config = dict(
    num_hidden_layers=14,
    hidden_size=224,
    num_attention_heads=7,
    num_key_value_heads=7,
    head_dim=32,
    intermediate_size=896,
    vocab_size=8192,
    hidden_act='gelu',
    norm='layernorm',
    norm_place='pre',
    norm_eps=1e-05,
    positions='rope',
    rope_theta=10000.0,
    rope_fraction=0.25,
    qk_norm=True,
    attn_scale=0.177,
    bias='all',
    tie_word_embeddings=True,
    parallel_block=True,
    init='normal',
    init_std_qkv=0.0428,
    init_std_o=0.0428,
    init_std_up=0.0428,
    init_std_down=0.0,
    optimizer='muon_variant',
    learning_rate=0.014,
    beta1=0.95,
    weight_decay=0.01,
    lr_head=0.00462,
    warmup_steps=0,
    schedule='wsd',
    decay_fraction=0.801,
    decay_shape='linear',
    final_lr_fraction=0.05,
    batch_tokens=[32768, 65536, 98304],
    max_seq_len=256,
    doc_mask=True,
    train_tokens=309600000,
    max_steps=5215,
    dataset='wikipedia_en',
)
MLP neurons of a small language model. Each row is named by its layer, matrix (up: input weights) and neuron, and shows model dimensions 0-191. Each number is 128 + 32 x the weight over its row's rms, rounded and kept within 0 to 255. Numbers have three digits each.
After each neuron's rows, "fires on" lists the tokens most often at its 100 highest values on Wikipedia text that the model never trained on. A number after a token or word is its count.

L2.up44:125126104108125063094166160110104142177132115121132165133151224129147142079147140120118174126206098081137111097072182071144074112179107124120133128120131115157127125142077125156079137145178142086155107211124162143150106112086149110118162082164099115107098102135145134141113171048098189149069145074120178133126121121126168122097196140163146108159115120120134105110140156108110197120120113150163130108131101091132124058162094101123097066207142113105093139114153129174190130097161138145150126133155090130130121115101099134155145104097066094159093138078066075077187133140172108126
fires on: "-" 19, "m" 15, "y" 12, " on" 11, "lo" 8

L2.up617:079144092172128144157062068141145153132164132157121112167106142098184135098127101154161164150135152102178128113164131174085121118118113115144146083132110130119121163075132080144101139175167205142108145126116145109107061106137126125140097082128149173129101090098168179124118156117211087141127092142070086055135163106127123115090088128132085163194185108161059110125139150055149154107144171161116095149158090128120112097117107146143142125153126126138099106167108075087132099160142182090147109151031139213114137164217141145160146147181124158081150082134170119131105175151168184124
fires on: "-" 71, " micro" 9

L2.up1:119119094068151110113140135086126184143112100124156166163111110146141109154108154111163140146106160095056139133132089106128104084086084152187143158136113196125115106139126177152148128141117103167152117168166079165150163127152084075106154144227136137070118202118170077156163099081115147165141143107100076193123077141116150100152168084113129191121096105131115103140133068112122093143136115145065061143156142100104098094107087118117164075087104129131141061083133150112181199128141195135114168096148142175121156113136094137101168142083093135171174137162124089159145133090129105072
fires on: "s" 40, "d" 25, "at" 7, "ll" 5, "im" 5

L2.up166:113110168067093099084106126157115088122161123083111140134138094100146138148078139125167166149162152123118100131112109076106140142112115090137124159139085138095149119129122172150101100173123094165098122106114135140156173110099126133108202095162093092134186172116135138109097202090088156168140105148106152145066137114129162141146125079135071143102139112160122122154142076099177154120149116085137159157131128134058124123122139137110145099134098136105140099080209164145149072126145182101173214145091177149137190146182105071057120082158149126168189119128171059241133106112089137160
fires on: " of" 24, "s" 14, "at" 9, "out" 8, " on" 7, "yard" 5

L7.up414:142127134182161130130070139148073162124133124123164049127140132096133154161088114101089165139138107119155119115086151209082122110113125081143145082195143125162090191080161101118150131111159070152145107142186140185111130113073134116114151189152124127086106104129124080127152122192120136090162075113090107153153138157103134132102127135151193070130149128029190157135103054134072154121159125096148165115104065074109168168108148177110080110070166110124195116133160122081124102111155134166114144137131127112119142118176165137108219108188124107131112193135116202104114109109120161114
fires on: " following" 18, "s" 15, "in" 6, "th" 5, "ri" 5, "tin" 5

L2.up656:136114090146172130116135138109128132119156105071085137144092128184083143107127134148100114077138132093130133071217134144137096155128123123151107109115101207136148064121183148114097145165103097158145151183144104094094136148209183115135078136108136139132102121140202070144102151151079167164112053097097136123127151158132114111125144135174125135126155139165148123140122093131148115105167155151078161189121027066128103099147148109143125113123134112177101072142115145147160114107127120095035147148134114160173132141125130169110150118108055087195181126175168112155165138139056081158
fires on: "s" 43, "r" 19, "d" 6, "nd" 5, "b" 4

L2.up21:100125113137123104115068098190152118078164130131143166148097112126119157100112114089158169100110154163159125109136125175175138102087172127128138077115157152147133117165106146114104160151168154128120181132101127099124147133146138104108117179112086093125152108170106000149122155231158100072183101087076131159139118153066116089109067152147194116122130113112141080095121108118144164097073126146139050184166128120089182144120119094137101103130063129132077100121138176149157129128136077101117131130159110116112204157112103120138178188137157168131158161182187061120107173112162122154
fires on: "-" 25, "d" 20, "st" 17, "ed" 15, "ib" 4, "ing" 4

L4.up493:196078081125102093101161096087118177078089115093125172177138143157173129144106090162115095122159151049133074209165124139144097150129132176170179143176090114095078104194106206109123124145180108172148101134121132121156134139139113125133135145118180115032116082155114098148146110126082094134156150178112143144078123110153161053190136150109161159107101118133122149128136150102151139059121145171104067171140113147191112134151078154152077149087110108086175078120092136097094148084103155126115106132145121121126124111152094130117121130151163140141121142118137070116093091193177142145
fires on: "==" 31, "d" 8, " ==" 7, "ed" 7, "s" 4, "===" 4

L2.up436:104135140195102073173085145143128120122173102119117189092132149114148162117130125135110165166169058154157100069166107164109119129138131117126124080078143104176148162163181129093093174193213109101113078124093124091110055116092145133164133157184110146133169077113128149108113160122087147122070068122126132131092084170140108110066067130163158113184145084194100086151118134108120133123135124082118106128118103146108171092196106096206147092117088179168113141105138148140081149134146158105184100170123150130101159165142094115124177140092127138138164108088065127167156160098166101177
fires on: " on" 27, " of" 24, "ro" 8, "ped" 7, "-" 7

L2.up877:139145153097072196071123112068127096152115118158182154132124078143129125115086113178103045106101168087166134152149085129140135163128102137173113161086157082143192154128054151168130165115136139082119078138146153169130141150176079124139079145122089099207139128130134118018111117169143113140095122146123162141142134126211159093176189072127110086089119106102106162112159139128185147082075124097170146102131111098139147117104158136126108110064162136108184082071124139144200106075139172108115144058115158165129073139121153158140180101138087109171127104125154162133106122113113138144
fires on: "-" 29, ":" 24, " against" 7, " play" 5, " an" 4, "ld" 4

L2.up121:105162167114095117120167077119092126112139148129103120192089110135116168152102116129075072228188165101158096085103138121152157095149166113099111143197182148144152171082091134142138156139127089070128115164084090116111130157143101101160144149101109126156130134127098128166139177166184175109184118153185095114074090117076099124166109111093068140138113146145123063123145103110108151166138089134125096095089170098165105056145133082067165145174145206150147090095125120074108091127146129139144106120112128114138176140138170165136145159115171156107124119122146147125115176156095139144
fires on: "le" 24, "us" 11, "ve" 9, "ach" 9, "o" 8

L3.up638:158068136123120178124148129147176088134165107070080161147117105122122163173149122098172193145111067155121137056119151104208137102103136103155159117152108183088084130161076122193156203094111111128107137102096149142134156111176130151150123115110151144189148101142156142067143129069169165109144146105141156119160150100103149183130141096080196117118159168119147048114111070198083087116090174141114178153091130136117170120112142080142153107109091090165157154141136175103125155131103116115113087082080145120132133093115157149156172194150083103125098107150165124092138098057115102111
fires on: " group" 21, " team" 11, "er" 8, "ist" 7, " club" 7

L7.up559:098102169138103136130137121133125094093143119111113201124095174063137086162146089117157110150124084089151154128103194145151117101107138181129125108130125122101153124149157103117098098126171190133117132144066179050125135094147113162086147108167178150146136097123079181125097141149148151176134098119179155119184112143088110138123189099114108127181183082153107124075130095119088117087109121143118153181103105131179183130066110109137117155143146144129125070069109108195135078119125110141161127142129096064128133100124080122121065190170076138159201195135136147128155158142116081153
fires on: "7" 16, "5" 15, "3" 11, "4" 9, "6" 8

L4.up673:119178144202119093171134161080119099140123124096145080085201130137096068088150156105132085131102109119117189109144134150151123125147166152181127152106161098111116107165176083165113151177152121121127134138117060122130121185091121081136119166141144116145071109112204144082099154156202102141121128112160122136126121154149149144193077166131117133092149163131157098092116130172135157048138152063158124168121162156146105164129202115104122074136125154131150172080155147182160158107136086090109119108095053145092144147139121197171147102110120054110152119134137112080090116093125154069
fires on: "s" 22, "er" 21, "en" 9, " her" 5

L2.up600:136127136182182108106104149136124144134142121123076109095117154093120115086157117143112112149160113059157105060117115191114086120209154092136186120096125101090161138106134128177173141186153124107117102161136139161147144072128143135125135159178172065170085085169168146106134129192185120045107102162144142071084183154131119135154046133187093110165121112116168146098115121154120090140127160134181103169155065127096139149089122104170123136107125092164122135104111115099124118143141050076138139127084117074164191130161118154147108136104152092124166156141184182185097120150078142121
fires on: "r" 27, "s" 21, "ri" 11, "tr" 9, "re" 5

L2.up578:141043102152117154140080130080147094129125111160077040154176089128147129100089138109192129138158109134126125114082127156109121098084104093135129126140129123169074153149115075106118134130086132145099201105066173144168111097220161158078136129108109131096118127152199144220122122125170140102112111160150181089175134111143132103144100087129127119140161114161120123145144144130105135138121183226154144122154181141083126151088132133103138156129142085160181108119083166124111103155143197140097060054107147125174151103131165118055097074144108137104134097151117154159113135139189136161
fires on: "oc" 19, "s" 19, "com" 7, "tri" 7, "cor" 6, "ambi" 5

L11.up883:126134134111113131062128143144157100060136110163103089138133138128104123146147145080149110141181141065103120111066070128129137121118111164102141116131139210142122186057159184129095112096115112098113082130147106116092169152178101172181108133144076111213095157119073119174163131088083148153159186112142169154079052126108110167168117141114170154109163088102180121131135120113078139149140108131149121123165115081146111075179159104187123136101150127151124110141141132202093076122160118112128167133122131073116097120130131174096091129115127171066169185129151131137137072165195141075
fires on: "1" 33, " W" 11, " " 9, "d" 8, "9" 5

L3.up243:116145122129177074127166108194192161125108108152101115103139090099157121112176140120116172117038131168120144105089126114177169146055111123084067172149127155131141155171126169088088101185186129122136148099093171114142121195159078131145127118133137137102208101051082139133066089102120129171173141142129130173047074079138131146081147093189141107148104146104131052090116143133120141137096142127143142119131120179146116109117097130127114138110080165158115148173128152138120127220146098125156162125092119156085149131115077185066178127138123140095158099147122104169192157159091069148
fires on: "s" 14, "ers" 12, "ol" 9, "d" 5, "la" 5, "f" 5

L2.up155:069110115090191108167127172153096173071147134133048143148134188092098120191131167161084185118088114177167097092104194128155073158120141171078127096151120168107156094089088116067138204151129148157108129155114124087157139097137068126127186139117150098098163102136175109126129163109097152064120106156090188125083213140129125132096136201140146114179162138096160123129098084150140124135083141149150048128126105167151132095154084111122121159080138115129089099199125152126112109110186135128141134152083140130105103161064095167117134144112128160075087147174124086132150106126130099152
fires on: "ed" 39, "d" 9, "|---|---|" 8, "ated" 4, "ted" 4, "um" 4

L4.up373:102188116136099128108102127160168127118137084079060153168132080142148155124151150160112110154165192147146147146099134090105146122121151175094119157168118130104084097146151159154137152152125115086166077116139151095190154149139106061096134135078087085099185158120100171073123092102188116126117118125121165197144119120078171144134076182111134176101158135180197111109084167149091136131183159064115167148100152169110136154088162102123169083133106099130108094081084182152105177137111068134126112088157084193107130159137107179102102126125122113171169093148137110051135138103080127151
fires on: "er" 72, "ers" 7, "ist" 4, "r" 4, "s" 4

L3.up870:200132142138090137122158141156109096104166098126164173150111108146119176109150127133096165112166147069113114100155104070080165117094123059169158157097115160113137106096121061104162097106118098107115161114118101133060096124178157130170203081186121143153094107109150098132085154193112114084111086077143094107128108104045153118131126066197189155162077100072190102118154147167085160184171157131151146121143130106111122143148163079091130123159072103125078084113173161096079147150172094077103124094171088167110158126131090112150172149140148069145097178111121135113108180122164148112
fires on: " of" 19, "ly" 14, " few" 7, " also" 6, "0" 6, "time" 5

L4.up279:116087107082103074121080137152129122120139124103080058167176133137110171128126130095115130156150137162157069156158116149120133099141089087186092126132128154145104136125100164178074172108140125042151136116136093195110143178113132131097165192174122091085092152122192103159177102074144131095147109111179149139201115166091172089074095090075151129137158108104134116127141092135129155157136180056137100089089187196130127096077136118134064072111119131114118123117095145169075147134147154083103146109123150095184155198141099168124144066122150127118152151130111167119125127127172105142
fires on: " ===" 28, "===" 21, "==" 20, " =" 9, " |" 6

L6.up119:154143086088110164136117158129145163082155222089133115108064163168128170103149135155204104115147108093129153159085171116116158124153135115090119146100106092127121104192132041156142131146150189191079126108081095147144129132128097099131136117169138119075174165124114113127093189153224077081126123140133180160179144156123160110164129157143141147070118119081187141098148148109112106118161171106162123134155061149143125157196144101134163139120111126122123097144151159119128118094166115141130122125106071116060131143078157101211111148115182132127128121115097083114079168098121135156
fires on: "-" 17, ":" 16, " of" 10, "al" 8, "st" 7, "ant" 5

L2.up645:121147120087095098152063124109155142143101170191091125103131101134133102090107136118151165171125129112129078105138083098187109094118112168100076119093116134161136185125144075118120095127097122145071136147144094069142169107148155124154156164144135139054057084135101099123181117102109097165101081108113129134077163137163162138125105027128100116111157161122140185155136133183117147143155147112174099124148107124123165182187148098172141194094106155127113060138142191078178063061208192097189117144087135135125160104102115143119170158143168106099094121119119073147102160115138095203
fires on: "-" 19, "ho" 18, " to" 11, "on" 8, " him" 6

L3.up119:135125129151129109130087135118119182147169170166110133098098131113161200101104129130106112108055118092181105130121125059130130138121146111090133082139104169076152154089155109097108107107115129154119125092127125144147125123090174182163063210107193073150138131160081155149115123113154080114153092173099160124141173091166136097116151163151100133095157162141142115120174125101135140140178165195142044101126126134120154101159161116174093102095104162120168092160198127080116116131145124207121100138130129147106201114124088116118064125109112138180137091095142212080174137109083089164
fires on: "or" 21, " Or" 13, "y" 12, " or" 8, "we" 8, "9" 7

L3.up658:152101136109166150178103176147130109159116116092145106166119076127124142151093145154087121106093143159096133161129129188108134145117084118170095143167090143141102135169075153102096185110097121180122100185146060127159121089135070082167112117146172150103143130110146138123128129119152122075167136116111199168050200131096149126127155159113137121067135071148137138111100116094106211149109148100187151156112042064095146117109178143130146179076112134105122098197115125113081138083126096119137184111090089088127169131136156167074162114133144172127149076203179171172156122125160167159
fires on: "d" 15, "n" 13, "te" 11, "ated" 8, "al" 6

L3.up6:095177154103174146198082137153064087129077105170161127131159128166117140144175115160112132147069138110142138121120152138165128078121098153066105165091143162138100114070104064099150132162019113161127136099149082131133128161090074111165131103155136127131135137110129149161132120211135157140164119100124148150120140099143195100103146146130145167094127156075106092115114129087149079101154127166125173139116134139125126193161106103200153111122123111093129120093090149128104119084159050209126082121113192123086096132125150177172191102159092112159107161146133170183133131096105078132
fires on: "'" 14, "er" 13, "s" 13, "0" 13, " of" 12, "i" 6

L2.up794:126131084093134132105077138063123117133079104149189129136137159150124098111113158144166185110134161067094107122138154149126104112077133119129080168143114073132085172137156100118132176135160155117112128094108171083142137125159185177096114182162114128138126141089116106199101171132177086132118021122132146155190133119101187106050117069136137127119110114122145164128148111186116167101115119203140137154110092108104129121107133133082106172133151096100157118140153186070103110139137146080119116111135136180116174098148102176124115153073160108129151154086120180158115191148133111122
fires on: "s" 40, "tri" 9, "d" 9, "g" 7, "nd" 5

L3.up675:150108115173137137123094137131120128171188135103110138142082211177179118086127146162156150123051128138112047163094118089060111136179090143173146175150074158100088149140091105101153092131129144179113175103134134129095131096082140134136134108137178115141177116103064106163172083099195149166092147198119151138101128111134130149099100107131091101158136104143128113096158165116133120158193153119139134098122112105124190110091162103136126132117171175094122133092156196095088145154107062158101101065101103149176112068166140155165143121121101134140121137109051132093102141179088119172
fires on: "or" 23, "er" 16, ":" 11, "y" 10, "r" 8, "nor" 7

L2.up473:103100092179136098106153086127126169192141132167087097097089105119129143079118163160115098126079114115167113132097143081092110154134165084171087109174119090113125139174065083176134110161189157127077115106075115096069112129146114141158131135127107128207111098150131107113114123174122122094075105192139135136137165098127138149180078039170151086170144092154168123082188186145090083111130125150140152145096167143155145167146114133120098130095125120131128147163125107185086114093097146134141127160100136102096141149126123212124180146135136084117166215093099159098133111104106119114
fires on: "s" 98

L2.up569:198123114091152098091148174142108104151187088144142125140122141154135167176108167107140121144124116102098154107160136109111152106163129156141096133119124113140075085157110058120148113099106169156107079100126148133143189119166144119121144138139073147135108108125155101095090110109155108132058066112134158156089156154212159149156140114124099121088144196105141146109148146218123096143129177144152094059196130152149128079177083153123126141107156030166185065142123166137157120035136136113129145038084132131129155166076110137091165083133089115133100178123092113113120139075065114122
fires on: "-" 31, ":" 11, "el" 7, " the" 6, "en" 6, " to" 5

L6.up779:114100114146200107111181138137120086154095094131090120176054139131172182071071137136069114161159098070155148093124102111105169088089167177080099097116097135089138161164145180135179162118124026098174109122120114115156170151118149127141171128152159116145150183133085167140128080152182175068182095130123136183095124147146173118156123080093186098148155170157150120103121151129079144086117122104079112163111118110130105187115145067162160153199132160111155132127089125122147118077171139140127123131126177139149131145199171107069105139098136110125143118069125111134087109104078110143
fires on: "s" 19, "er" 14, "st" 7, "in" 7, "it" 5, "ic" 4

L3.up342:140139137123109123138119111130111135168108124127133133142147150141094123098138098209090087152113156101106176069142095090147122127116135140189158203130168186198183080114152182101122085098112116128162112107165123095110114157120137156169182152154025125098066094091094139105112142044117093107086137118087153196106122150075154112114163104187182093147096154167129113076112125090164162144138127129119077140114182111098113149074114068152146087074099110127129086147118097146136118063156049114097151113122146154126161160159194176141149172147166097186115125144134141133141161132105164095
fires on: "s" 21, " of" 19, " more" 13, "ly" 12, "er" 7

L4.up233:097106141160114125115148149136146095083051132105112140114171123131139160137088103141143151135183135153089126150153130111107193123123097157183141094062152104129143091097164130146125094146185161113104117124146178131093081180153168072101111111134177081086096087173126098121051174166163136094136074134130120141160130140097126150099117168104111094126165180129174097168153152132180180125131070087123137135159123169109078145132126121075106121137152104146170153116099106129147122135105095053151122059200141130136122113144220048126109151111154161172115100135146162058132140061135113146
fires on: "ro" 15, "-" 15, " Party" 13, "st" 5, "ric" 5, "ist" 5

L2.up521:123120156056171126126109125114094135157129193122126070110076131155102173111086075108134147122116090206153115098122086140141092144129125129140132129092123126104141090082115126098068113103184163154145117103107156062161166110160135194078147133110155085182116067144142118116119158177153150112153111107096123128141116140077127150175090104121113108117144143133125125099133101187168119106044105159145150116181111105059164134202144159160096131128162176132109156119126156067051098219115132140071113110142104119130171112073180163090100181168087145093166113119118168124086136100141127185
fires on: "O" 16, "-" 16, "e" 10, "f" 6, "el" 6

L3.up712:085110128213121107170066120084153109101138128118130126131139065130047165136168124083123167135095085140221187155116163115168111129094163136161112138142038160138158128154143109080196177122098096128134165146145126090141131140121130135131151125130123128184154186104143133098082151125159108136167086160071078176165147081161110095119095136110111160149152110136181120109105123088114079139161155108124138137083078153112137107086143136165126124128090159155139050107126139139154167165168123137187126136110159104142125146123129184103166105127095097096110090105155130103063095123060094164
fires on: "er" 34, " director" 11, " governor" 4, "ator" 4, "or" 4

L10.up358:135181116110138107138086123104113160159130155168111106092188144057122116120065139114147118184123135182110098132099143155120163119112104101176120111121131123161156133083163121125170103077182135088058169114139122124166099119176118124132156122119139058199096105140101101185149134140135115112148114114103139097178116097081119163093106144095117128088178117079145130109099072108076151120112146157150129174167082113132083136151125105099083093110199101186121177055135136094104121173129154125145148126122098133140171144134180067137139116104152171112168078176148128137143171047144131162
fires on: " " 50, "-" 17, "'" 4

L2.up88:124109123152102128084109096121103147199177081089086149096078170141134095131136113139183113161097093139053093178109134098108162098141170116121090171139146141102121115140089084191168125097203189118101112150103103158144146120087132200104136148089089125163127103163141117133159202122096062113123155154128167148101165131150152154153148089121128097087091158102086129074130131076154076103080174142146215143173057124136113137093118215127129068159103101154181091177082118118076083113127149192132085103126080154125167155148096121168127143106158187147112149099099112129138132113127147141
fires on: "y" 26, "d" 14, "s" 13, "n" 8, "ar" 5

L3.up736:147174138139129158083098116093125100160166161127131139152099162132160083072140119118138084131125179076122123224162125094100186054188153124144154121169151081106167127111107185114149054142076137183135141184142158115119184085181113112094159115126124107064074136139120100127156141164157154079127111115102171080063117182155140159171172137134127112104142161143123157187132165174088120074097155068156103105173099130169136095138143140166104120129094138146130080133200141139186114129114181072112125128103091061122140136132159171097128159146091155142136080098077079095083114182127127137
fires on: "r" 31, "w" 23, "ra" 12, "h" 10, "u" 5, "ch" 4

L10.up8:122190083164121121130086080084124086115105147154123079082079139106094111097138124102119108128128102152076155100151061157177109053114137188117121105146166184127122150113123141166101118135134144057105142153099137098097125127149097118147075096189136124167142116089124137177188096144109096172138096151094145119092077144118106158156197126135105157104171044108100112115129166077129119183148179115172132098130151135159142171133179124147123137099238129167131101094108153164057118126090133123118116075165176122061095106152092134096115171184172124181104097179154113150161160117189176113
fires on: " W" 20, "w" 19, "k" 10, "1" 5, "ar" 5

L7.up886:145121167100154125175093141112108099108079110159108073135158153142155118107110045056138151134142083123156140196154170077131188116093143112169188199104159108105116082090099096094120091166155167144131139174111117139140129171158095124087137136121135101180089095143117117098135182162142127116134129092110121066198138147102108136109153146115173099089157152097100162099145094097080182127158078163062120088179114064116130160123166112185131116161207115149106096123081165127190101134118117150113167079084116150132131137135153117127172118088159157142095111100170097102123152174125205184
fires on: " also" 20, "-" 9, "i" 6, "st" 5, "vest" 5, "ic" 5

L4.up364:117192129043098101100146141111123142160161149121135134114153153166146116167182125122070087094156145116157157116104084119144100092106133174165093116119103115126121094179117210177136100114115145068169135087147185097134117134098092140136141144134116071085092102086128091093131113119158185073119077127155121084132117105153169119169104071137104102144137152084112167079134072142153088157107166083121098122161124216131155105100157180140118223124158145138116173125104092156114150098113128143159142103065116129123202152148135079132178096070142170117113119125153187204102115122125109098
fires on: "2" 18, "==" 18, "y" 9, " ==" 8, " ===" 8, " March" 5

L6.up624:129129159143168089142086144143120090154073082148123197160151080207134109048135142165161136127141167115102102179094077115122073097126159134109180124159085154154155139133113148195127079205107098135157100119142134112142156138171121116132147138084075134108107126134177147114109057188112153102188143051112113136164158192138155165124118148103111122073128132167170086106143132098094156066165130061152087146103162169120147103170089065106153132123086073118118128046152096146157126123103086091126114123158092148083164180140146158097139136157115154142145123156157111115157122107135105152
fires on: "s" 50, "ness" 8, "ants" 6, "er" 6, "ers" 5, " years" 4

L3.up139:078074101166146109091140119163160139163142123114181124115164044140140156116195137178167150142103136156135176138114143168120171167126143129060033125110175146127080120150116092149112110127091111063129129127139113102160145180134082137076128120135125114110138147128045107110137102128151092187130142135066119156108132147114105082138147102052167130059165172134140095152118114082096114130205128200124134123156148135128164110145147126121138095127131150153114142104173156120099219171115128116082085102174158154085114109124179193116207165171110079063102155104074099139154049122124133058
fires on: "s" 36, "is" 12, "ers" 11, " these" 5, " These" 5, "ll" 4

L3.up562:072109176094199113173165061102109160194108137133104119158147161183148111126092155142118150099159126077131124122156154148165106144095154116125209157106159125139113091105167107098102087087110125141148074122089107109122098116160130194095142144126089105145141139124100142186091152129121120154138099140093112094119077133150113129103174074144113144156134145165110069081157073124120155167097168132156114168109112068086098128111222117053210155112176163123125147109119064136111151145076098153120136133126103102089108095078161136150176137086128093130166082161107137159150137139115144197
fires on: " of" 31, "s" 14, " most" 11, " the" 8, "ly" 5, "y" 5

L4.up333:132133106085146095136183137052131160158136174148170078150096168073109125106121132136162100112125156074065126138058101093140136108091146117196142166126144134169083123138175201141095136169111146065146175157080089073146094104145154155116143147131141077097136046088170089133118141093185165148114151110138160173092139094162113129122134146162168133108160152118145052147201128133116106118125156173122125112119145159078149135112136147158094175111189126133120155137089094133119061062123173167124082107091147114092138138165166085162153068164116140107184125147119173106183103160131115111
fires on: "s" 25, "2" 13, "t" 8, " on" 6, " February" 5

L2.up147:167167112076176133134185091114077157110155088134101144148154173097128164139114126132124150111144079117098101130180175140102126107112095138039138117114144164164129121189102101119149110139097105152103152156162128102087154172146182143161110162102149115089220132138152093112170132119087151134137112091116130111133105098143124185162125195153208179154157111101171132112074075089144129137120101127059131139106086104152109108121136039102136094108125065095062189109101154137087075080098123136154134154099069153162111165139117168125077123144120123149139150177123142091127112185160162135
fires on: "ed" 52, "d" 14, "er" 13, "ing" 6, "al" 6

L11.up699:196099124164069125086100121153058124097108116134088097135130141135139149141114135060153074135158163109135115153062133154138062102167144132166094074157071129163170158105185133160105138161082170147124152126087073084096145178133061121203159141160124138123134109121110123127127147115129096132143205142168152186080090095079150119126120156110146156122154094093100111138094082158152103137188148131105074146127063154147151120152156117135120127104096154113121146049091121131140143141156148145173143093118111130088165119157136157096178160110132143147171148136178199121102119163135168146
fires on: " " 36, "1" 13, "2" 12, "9" 10, "8" 6

L3.up376:102159114105150119203101056106091062193095101108148127103136144157122175077137119138177092192138105118103166171119117086121053170128163161085101180130094158159168126109126131143154082204116202119091112155025102158098114173110135136182096071085141074157065056159166142096139140166134100103109161146111121120157087137140143107131132114194111069191092100146162112139153131091110152125159127090165098135095110157111124128156081068145072072112166120136141098170145112142152122130122146132166180167128125126109144123146160094171166178097125137175116137064125186122123145092140172129
fires on: "ri" 18, "y" 15, "ul" 13, "-" 7, "s" 6, "ce" 6

L4.up183:162115148195168174189124126092167132043117081145116175078143144131112115110161178180123118172079109179117134130090174152170137073114138120112069172117116210127158114146145128117174141172127083153119154032132146078172163098121097144140102115112137127144148201146093166112085088155115178077093146103057110193115143140136167140121126087120155119137116141115136077127128128156039123134102121091167109108134117137168150090149136124141158113099080137189129152105085081109108144149194074124119130134124166128115147145132171166105141098142084124121116118109152100107129111137105133137
fires on: "er" 21, "ist" 14, "or" 13, " player" 6, " engineer" 5, "s" 5

L10.up150:154094138105086128084101164054113112072099125118172139142113170097116102132155078183132117112164160133124154160085089122120135080124194063127147118137146069088097064095120094126125128156145152079084164155104110173141099163110109185102129154105095128105092104144060120117032125102074128101106074105133121163138139135126134138120130140174166151125137159078145175091154109177114098131136139105135144103131100207120170156116114143119104166164138098077129079124088115126165141128141146198205116076153090137150130129211128076169167148092174194119162142153117185153143126158184056155
fires on: "2" 23, "1" 21, "On" 12, " on" 12, "3" 8, "4" 5

L7.up612:086131149124117122169142152160111124092090082092119106119093083183171166124111150144111143154092116151179105141156175107092130168120138158090140159151169138109133130132151108126120114155157132146128139178106098125171140130077128092146154206120108099105136193097199111160182093158134184195164093118114191098084051134143093095126168059092163149074069073143128136124140110144125138150107123142073110156171101100137145103120120094101209153178137147128075129106212123132164151146085090103086138160105111163129151125106112100176155105170174113165184148139107103143118088162115171090
fires on: "s" 22, "-" 8, "d" 6, " considered" 6, "ed" 6, "6" 4

L2.up178:115162138117088051175117135105157114133170175141154113127090118139126124112114146184134102157161155170134164113106155141115140057139155209119102095132131081128171173096145146139123175081149158100072126125091103142093155108164088139147101133084211099149161065161123088121140129103128140105111116081127125074075120145110177134125112118100165098201148096147137084074142108146169116094084109051109107159132119072187100119108142141186031127115175158182104136129129150160128107145119155074114113180095140168203111163171139144143126137152163126119160109085182095102081127122138129159
fires on: "-" 100

L6.up362:140167108164134175126112144032105117143121114173151097171098057113108132115171105110123098184152175087141107164097114143161129092090047135117143124145161180174124133121133177154098103121100149170139103120170158143141119135158141104157085101109113087098154121111118106159147128093116096194113162135101162069159107152148126093187160087134139146112098078157158120143131140110151106159116132113143117072149092134199133174086207168126075105155133067143102070100136173183133142141124180144141137080118085169134152100137115098066109146157110121120084168099073120099096113176176084098
fires on: "b" 16, "h" 14, "r" 12, "k" 9, "w" 8

L4.up549:128083132075134076101104197160121177161117110166112154174078125114191108129068137106128077093185183132146143154055103091129161121119095163080043166162136136185100129177128149122100102119059155138128129110160144090190152152174074123158102121133083107119101098109099022146105126170138132081139115138099132114129091132127155104150059127109130110122129129192126143101134152129088131160067165111122154117108135167200159138170165129153111170139164133045094091162130105147132127081141153104104097111100106194055165129108137084121224174158167119079129149157144135139106160127133132104
fires on: " ===" 28, " ==" 17, "===" 13, "or" 9, "====" 8

L3.up0:145117124105109106151124110090082126162133129134116073134139068121171134130094081085143148152116164060107193151083096072111142135096115134128166149134094121112171071137115069162093103098140180110096142120114073125166151156172147128148111119148139120121121137119175164167121087053177119180143174072160173108069074088064149157081168106125171071165201112111113114111143112096163100112176145118163159125172079137092145200104162111109151153101185134122153188175070100123176099101146146169146130137136131132078146105117140124117188056136127073085172126146059120167146094187128184150
fires on: "s" 32, "t" 13, "y" 9, "ic" 7, "x" 7, "im" 6

L7.up580:145193105106105051132103095135142135163124075112147141105160133114166134099134175143155102112115108134082143090184071136090141101076104114100141155126071188132183169141100047128057124150110179158149172112083116154089060131131145142125142130145104128118175166088110143144082075095101100135104154066122086108143115133145130118184188134154150086157082104125120123104111090137144143223168149083118127139128171162157131155131085093144168104166166175125109126145125173105123170141162024057106126128168144133159157152142131132077142192143137154138147122145113112141126131125164115104
fires on: "0" 34, " of" 12, "3" 8, " to" 8, "2" 7

L3.up202:168134093087132154090150119125181089134094076149141151140113116108117116113150144188111149148157085147155166157097180111080112131105107120167129105142106075156155169127107173122052084131130122098084123149101135121148152088109115134069141065126190137109151142135151113148138109135165153155123126080081134165166120164144093129056130126072152136164096143165033150148155099112094176136132112196146114131128157161116097052112125088151069078112152154217152140120116149138140072081166126086122077109100078111214187114108104120165128133194145109119133129162139128153128217136114112139
fires on: "7" 17, "5" 15, "3" 12, "4" 10, "0" 10, "6" 7

L3.up790:110138099102083138113120088126123126120150113152155153142164110081117129113134072163176136142111136102084209166149195166100114143150148157103149131093146177183139162114109082118068136127108187143097162131101105096096096103150175167104118096091170129119123085098126100130152110094125115138141100094146159112061133129124141169151149160076160151231091113167134203150063127136093158101096118092051098120161130163185079080135148112143045137141120160144104149190122124130194097080112160115144109141085182140083118164191153161151091106157146115047170129096132145129131135140128086146
fires on: "-" 95